Weights of a small GPT-style language model, trained from scratch on English Wikipedia: width 320, rotary positions.
MLP neurons of a small language model. Each row is named by its layer, matrix (up: input weights) and neuron, and shows model dimensions 32-95. Each number is 50 + 15 x the weight over its row's rms, rounded and kept within 0 to 99.
A block is one neuron, or neurons of one layer that tend to fire together. After each block is what it responds to, as a language model described it from the Wikipedia text at the highest values.

L2.up250:51 47 27 37 54 42 52 12 51 50 41 46 46 32 37 50 37 59 52 52 50 63 72 64 45 68 35 51 28 53 55 50 43 42 21 62 45 71 56 56 56 72 37 32 51 71 68 56 46 38 67 59 23 36 55 32 39 67 35 49 41 33 25 47
L2.up401:33 45 45 28 70 45 34 31 39 47 75 54 53 56 44 45 47 57 67 46 61 43 32 73 38 58 76 51 55 31 73 46 53 59 58 41 46 78 37 37 55 42 72 58 32 69 76 46 41 43 60 30 14 60 43 41 39 51 32 58 53 54 64 68
L2.up479:47 49 62 46 44 49 51 39 46 33 48 36 67 45 22 84 41 61 55 62 57 35 55 27 70 47 51 77 64 73 37 69 39 51 34 34 47 62 84 53 29 63 68 39 44 68 57 41 55 45 33 41 25 42 31 66 26 63 34 32 58 55 48 46
L2.up894:35 48 42 29 54 58 54 50 19 52 76 26 65 47 49 55 45 41 44 80 56 62 21 80 52 39 43 68 53 63 73 68 47 44 62 65 43 56 64 41 47 55 73 54 22 32 63 67 40 18 59 59 65 49 93 45 57 66 57 38 55 73 74 40
Responds to: Word-initial capital letter. The first letter-piece of a word, usually a capital, right after an opening quote, parenthesis, hyphen, line break or =, e.g. "P(olish", "S(ay", (P(OL).

L2.up275:13 57 27 51 66 34 28 41 39 53 42 19 32 25 61 20 70 48 64 91 22 52 19 35 50 72 44 68 57 24 60 34 41 60 61 56 50 34 41 56 40 37 43 40 43 33 36 22 34 32 57 58 38 45 36 41 45 38 30 58 68 55 72 54
L2.up356:53 08 53 47 44 69 58 49 55 41 76 60 32 34 39 33 67 46 26 21 34 32 48 47 69 53 48 45 24 33 57 38 54 46 44 52 42 61 41 62 80 48 43 63 46 31 65 43 57 42 62 76 40 50 45 63 42 37 35 64 55 45 55 54
L2.up497:46 66 52 72 61 40 51 64 51 72 51 77 00 33 73 46 51 35 69 62 62 34 25 52 62 50 45 47 60 29 66 67 50 66 56 43 61 69 54 35 38 32 59 83 62 59 59 38 52 77 47 40 46 32 49 63 57 52 16 90 69 63 61 50
L2.up850:32 36 51 66 39 42 20 49 65 46 67 38 48 49 54 64 48 57 43 58 70 32 66 39 34 49 36 62 54 37 54 25 43 85 61 71 55 29 38 23 51 31 67 57 45 58 54 54 52 56 46 42 54 54 18 52 55 53 53 56 56 59 86 38
Responds to: Before an upcoming proper name. Generic nouns or linking words right before an organization, show or work name, e.g. music show, released through, distributed by, founded.

L5.up926:59 39 33 37 80 39 55 48 59 60 61 56 63 48 62 94 77 19 50 25 40 39 50 75 32 62 51 81 55 29 51 59 57 70 55 34 69 31 72 40 32 73 39 33 41 47 53 44 62 27 25 41 53 48 65 62 22 52 44 56 65 49 30 70
Responds to: Go/went/came motion verbs. Fires on the verb "go" and its forms (went, came, to before a verb), often after would, was, or to, as in "would go on to"; weaker on word-initial fragments like go in gorillas.

L6.up501:57 59 64 54 54 39 31 81 12 37 38 64 48 36 44 62 48 20 45 36 56 35 48 46 65 47 38 24 46 47 46 40 71 46 47 34 28 41 51 47 63 45 76 17 24 78 75 61 42 57 30 44 63 53 72 51 41 40 64 71 34 61 30 30
L6.up511:52 35 44 57 36 33 49 55 44 44 61 46 38 42 44 43 29 57 63 56 36 56 51 35 31 46 73 50 42 41 02 78 49 29 47 48 44 22 34 48 39 37 58 32 32 63 57 51 36 48 43 49 59 46 26 65 34 57 52 24 07 56 71 57
L6.up719:61 52 37 51 63 57 65 58 49 29 67 62 26 61 38 52 61 46 39 66 38 35 44 54 47 32 53 18 33 88 38 48 67 55 13 65 76 52 53 41 62 40 63 38 52 45 64 44 30 72 50 51 48 49 42 73 82 44 53 38 40 43 72 61
L6.up842:45 43 47 58 69 71 35 70 48 46 71 71 79 68 62 63 46 57 53 52 64 29 28 04 33 51 34 13 72 51 30 58 54 53 72 87 33 65 56 36 30 23 45 38 40 57 43 16 79 59 30 52 57 34 16 44 45 46 55 39 53 38 44 24
Responds to: Mid-word syllable fragments. Short word-internal pieces, mostly "ci"/"ici" in suicide, suicidal and municipal, plus fragments like hydro-xi-de and pyr-ami-d, and numbers inside "6 ft 4 in".

L5.up208:23 28 59 29 48 36 51 40 29 33 73 46 35 20 58 49 49 48 48 53 83 36 70 57 54 66 50 63 42 56 42 45 44 79 31 35 53 41 53 36 53 54 39 40 71 53 26 67 37 26 45 27 18 76 48 41 71 48 50 48 34 60 34 33
Responds to: Word-initial consonant fragments. Single-consonant or th pieces (H, G, T, th, g, w) that begin a word which is split into pieces, mostly foreign or compound names, e.g. Winter-th-ur, Sven-G-öran, H-rvojević, plus country codes like G-ER.

L6.up209:55 33 45 36 63 00 47 41 43 75 50 59 70 42 73 55 86 65 63 53 97 37 46 49 48 36 49 50 59 54 68 48 49 32 36 64 33 69 41 38 36 27 70 56 33 45 62 45 36 35 58 49 37 43 40 12 33 32 24 63 68 35 64 50
L6.up264:85 39 70 65 65 24 24 44 43 65 53 48 39 45 36 28 68 49 88 65 54 40 44 30 44 63 51 38 63 46 68 37 69 81 42 54 31 44 46 21 63 40 33 77 60 37 77 75 79 45 60 16 33 64 44 40 12 35 57 59 53 59 37 51
L6.up620:49 54 63 28 56 63 55 54 48 62 50 40 44 51 82 58 55 44 49 32 80 33 50 46 51 46 30 47 16 23 54 57 33 59 40 61 32 26 60 36 46 48 64 41 35 56 51 46 64 44 21 67 55 59 56 60 45 41 42 56 54 18 57 44
L6.up736:37 48 71 48 64 49 33 35 44 37 61 57 57 41 44 84 34 26 55 53 60 39 12 24 34 37 51 81 47 25 58 46 62 68 47 41 23 44 50 43 69 28 43 44 36 63 37 90 35 31 56 56 50 32 35 59 40 57 65 72 65 48 41 43
Responds to: Mid-word name fragments. Short subword pieces inside foreign proper names and rare words, often romanized Asian or Slavic, such as Takama-ts-u, Zhong-x-un, Ryuk-y-u.

L5.up771:60 65 70 60 78 48 85 55 23 57 63 43 62 53 68 24 66 69 74 41 52 52 53 51 51 41 34 06 46 60 51 38 25 38 39 41 35 68 37 51 63 42 61 33 50 43 31 65 34 61 58 39 42 35 38 35 57 49 64 62 37 36 51 54
Responds to: Adjectives ending in -al. Adjectives, mostly ending in -al, and the word pieces that complete them, often before -ly or -ity suffixes: regional, national, formal(ly), occasion-al, ident-ical.

L2.up447:36 38 45 38 61 43 44 60 59 69 26 43 48 48 81 50 22 36 70 37 54 53 56 68 48 60 43 86 50 55 47 59 49 91 27 43 31 46 37 60 47 49 39 34 27 63 58 50 54 86 42 32 44 40 40 65 73 35 59 33 55 45 32 34
L2.up505:57 07 57 44 41 42 45 45 40 51 47 46 51 40 52 59 59 34 50 65 53 71 38 73 35 55 43 76 78 51 36 38 35 31 57 55 46 36 50 43 54 55 74 56 58 58 60 38 42 65 76 43 52 60 48 65 67 30 59 47 56 64 51 74
L2.up725:71 43 58 58 39 41 83 48 53 54 59 60 47 52 76 39 65 57 50 73 22 63 51 69 57 47 43 35 57 62 40 40 34 51 37 58 58 42 23 41 30 44 54 28 70 72 57 35 52 68 89 34 31 52 36 46 55 42 61 40 71 68 51 58
L2.up772:62 49 33 53 34 16 50 46 40 30 61 48 55 66 68 52 48 55 39 48 36 17 41 72 35 67 51 46 63 53 34 70 49 24 22 50 37 36 12 29 48 67 67 53 53 73 65 54 56 40 79 23 65 46 50 56 65 65 38 45 65 83 47 47
Responds to: Mid-word pieces, code colons. Colons after "FIPS code" or "Postal code" in place infoboxes, plus word-internal pieces like que, la, t (Baroque, reclaim, Holt).

L6.up5:58 40 60 29 51 63 61 35 59 57 43 65 68 48 61 37 67 41 66 46 57 40 49 36 76 70 36 65 62 52 26 45 59 39 50 48 69 56 42 13 55 16 49 58 64 56 35 56 55 42 62 47 49 53 69 32 72 47 46 60 48 67 78 39
L6.up157:56 45 56 40 40 38 55 53 49 50 59 58 48 25 66 41 30 60 50 69 56 24 47 83 72 73 38 19 40 35 33 50 40 50 35 38 65 71 41 39 67 35 74 65 54 44 63 65 80 28 33 29 31 52 53 31 71 37 53 20 58 66 31 52
L6.up433:52 44 54 44 56 52 44 45 32 60 34 67 44 53 62 21 74 44 33 51 50 15 52 55 60 54 50 58 34 57 35 49 52 58 58 50 39 47 51 00 56 45 89 67 49 32 41 31 76 57 38 67 63 27 34 49 37 74 81 54 58 46 30 59
L6.up884:39 37 51 49 66 36 61 36 49 40 24 63 38 45 63 12 49 34 61 76 45 30 79 76 63 59 33 47 49 42 56 68 34 64 67 47 56 53 34 48 42 39 57 48 44 48 56 59 33 32 59 40 50 79 32 65 54 81 34 60 54 38 64 53
Responds to: Word-initial "p" fragments. Fires on a lone word-start fragment, mostly "p" or "P" split off from the rest (p|ioneer, p|seudonym, P|awns); weaker on "the" after verbs.

L2.up10:21 49 44 62 56 50 10 44 55 63 30 44 52 52 43 53 55 52 42 45 66 50 56 38 51 60 49 64 30 46 51 37 63 46 53 56 70 35 56 67 58 76 52 60 60 59 48 79 49 40 25 31 71 38 52 58 47 43 53 73 41 32 28 43
L2.up18:38 51 50 44 68 37 51 41 72 58 39 33 32 30 44 52 39 70 33 37 46 45 24 37 44 55 67 58 39 43 51 51 47 70 47 41 53 30 59 08 55 24 71 66 51 63 48 40 84 47 34 46 61 35 53 38 49 19 44 65 67 38 63 53
L2.up26:41 66 44 58 44 67 53 39 36 40 46 64 31 16 43 32 68 66 66 47 67 14 47 48 28 44 45 68 56 46 65 51 53 60 08 50 18 43 43 67 57 66 37 43 29 29 17 36 49 40 40 40 55 34 48 32 40 38 26 66 50 51 45 82
L2.up170:44 27 69 49 11 32 42 34 42 46 54 59 36 47 36 37 78 71 59 65 69 32 52 52 21 50 44 33 50 47 73 66 59 32 29 67 36 41 74 31 57 54 51 61 46 51 52 54 65 37 80 33 41 47 44 46 41 51 31 64 58 53 40 35
Responds to: Split word-initial letters. Short first pieces of words cut off after their first letter or two, especially e (easily, earliest, earth, essential) and m (mud, mast, masculine).

L2.up23:42 28 33 29 44 39 53 59 57 55 70 33 61 45 72 56 53 18 30 43 27 56 55 60 45 59 13 44 69 29 68 62 32 63 36 50 37 50 42 87 47 56 66 67 63 48 45 52 52 59 44 44 45 60 36 53 55 81 23 49 83 34 42 43
L2.up80:54 69 65 68 58 50 40 53 29 52 69 55 38 26 63 46 50 70 51 66 45 37 88 74 59 51 64 79 35 53 63 38 47 53 61 24 38 46 60 49 47 24 42 46 56 49 50 53 30 26 35 59 67 63 43 56 49 54 42 47 68 67 35 59
L2.up375:65 61 61 32 27 56 54 46 53 48 61 59 48 41 56 38 50 51 28 72 39 30 42 71 36 30 69 58 22 52 62 53 24 44 49 51 20 43 48 46 62 24 44 40 56 46 70 55 53 61 62 58 66 73 19 47 34 49 78 51 67 63 51 61
L2.up928:36 37 29 52 64 61 56 66 53 36 51 33 60 62 68 58 30 32 31 53 50 40 55 33 59 42 51 61 55 68 49 63 39 50 58 56 23 35 16 71 46 58 39 58 56 73 61 38 70 49 65 23 96 68 60 35 45 34 40 53 68 63 67 24
Responds to: Adjective-ending suffix pieces. Final word pieces that complete adjectives split across tokens, mostly -al, like Leg|al, Technic|al, nav|al, Sil|ent, sol|ar, often before a noun.

L5.up76:39 38 76 53 61 42 42 46 59 35 37 40 53 76 53 57 57 62 47 54 38 54 49 46 48 46 71 59 68 49 29 66 56 53 64 46 54 58 39 16 40 45 36 48 44 30 54 36 25 44 43 34 76 59 56 55 66 36 48 34 74 46 69 49
Responds to: Infobox and table fragments. Delimiters and word-start pieces inside Wikipedia infoboxes, tables and lists, such as the colon in "FIPS code:", slashes in career rows, "Species of", "Ind(oor)".

L5.up207:44 46 31 54 54 43 45 38 46 38 45 37 58 61 47 37 58 66 55 45 52 65 51 53 31 39 25 08 29 62 32 28 16 42 57 27 46 58 48 76 52 56 45 46 45 34 63 42 66 47 37 57 74 38 46 56 46 47 41 84 38 33 51 73
Responds to: Anaphoric definite nouns. Generic nouns right after the, his or her that refer back to an entity already named in the passage, such as the club, the band, the company, the bank.

L6.up87:19 52 25 63 75 33 75 56 66 63 55 50 64 61 62 63 54 48 43 78 38 64 66 34 29 44 43 49 54 35 40 38 45 28 59 60 41 21 73 65 53 61 52 56 34 66 28 28 50 36 61 42 38 35 64 62 67 37 34 50 57 41 63 42
L6.up140:32 48 54 42 66 57 46 83 23 61 67 50 63 39 47 44 41 40 37 73 39 83 61 31 42 60 53 55 47 55 54 58 52 37 47 72 30 60 45 59 45 28 51 22 51 60 31 40 45 67 28 36 71 51 50 41 69 63 61 55 53 57 37 50
L6.up647:30 47 57 45 50 48 52 50 52 65 56 61 72 60 39 64 52 59 65 44 70 26 25 52 57 52 46 33 52 69 40 67 67 38 40 45 46 52 40 60 72 52 61 63 49 52 54 48 63 48 42 42 55 54 57 35 61 46 55 53 64 52 44 56
L6.up713:46 55 44 55 37 65 58 60 64 35 50 54 53 34 64 61 61 44 09 73 61 48 49 52 43 42 59 57 51 77 42 48 42 17 55 40 40 48 47 69 34 49 61 77 57 40 48 52 52 59 44 32 57 56 29 33 51 66 85 76 37 27 56 38
Responds to: Evaluative adjective completions. Final pieces of adjectives or quantity words just before the noun they describe, as in great success, substantial damage, widespread use, moderate.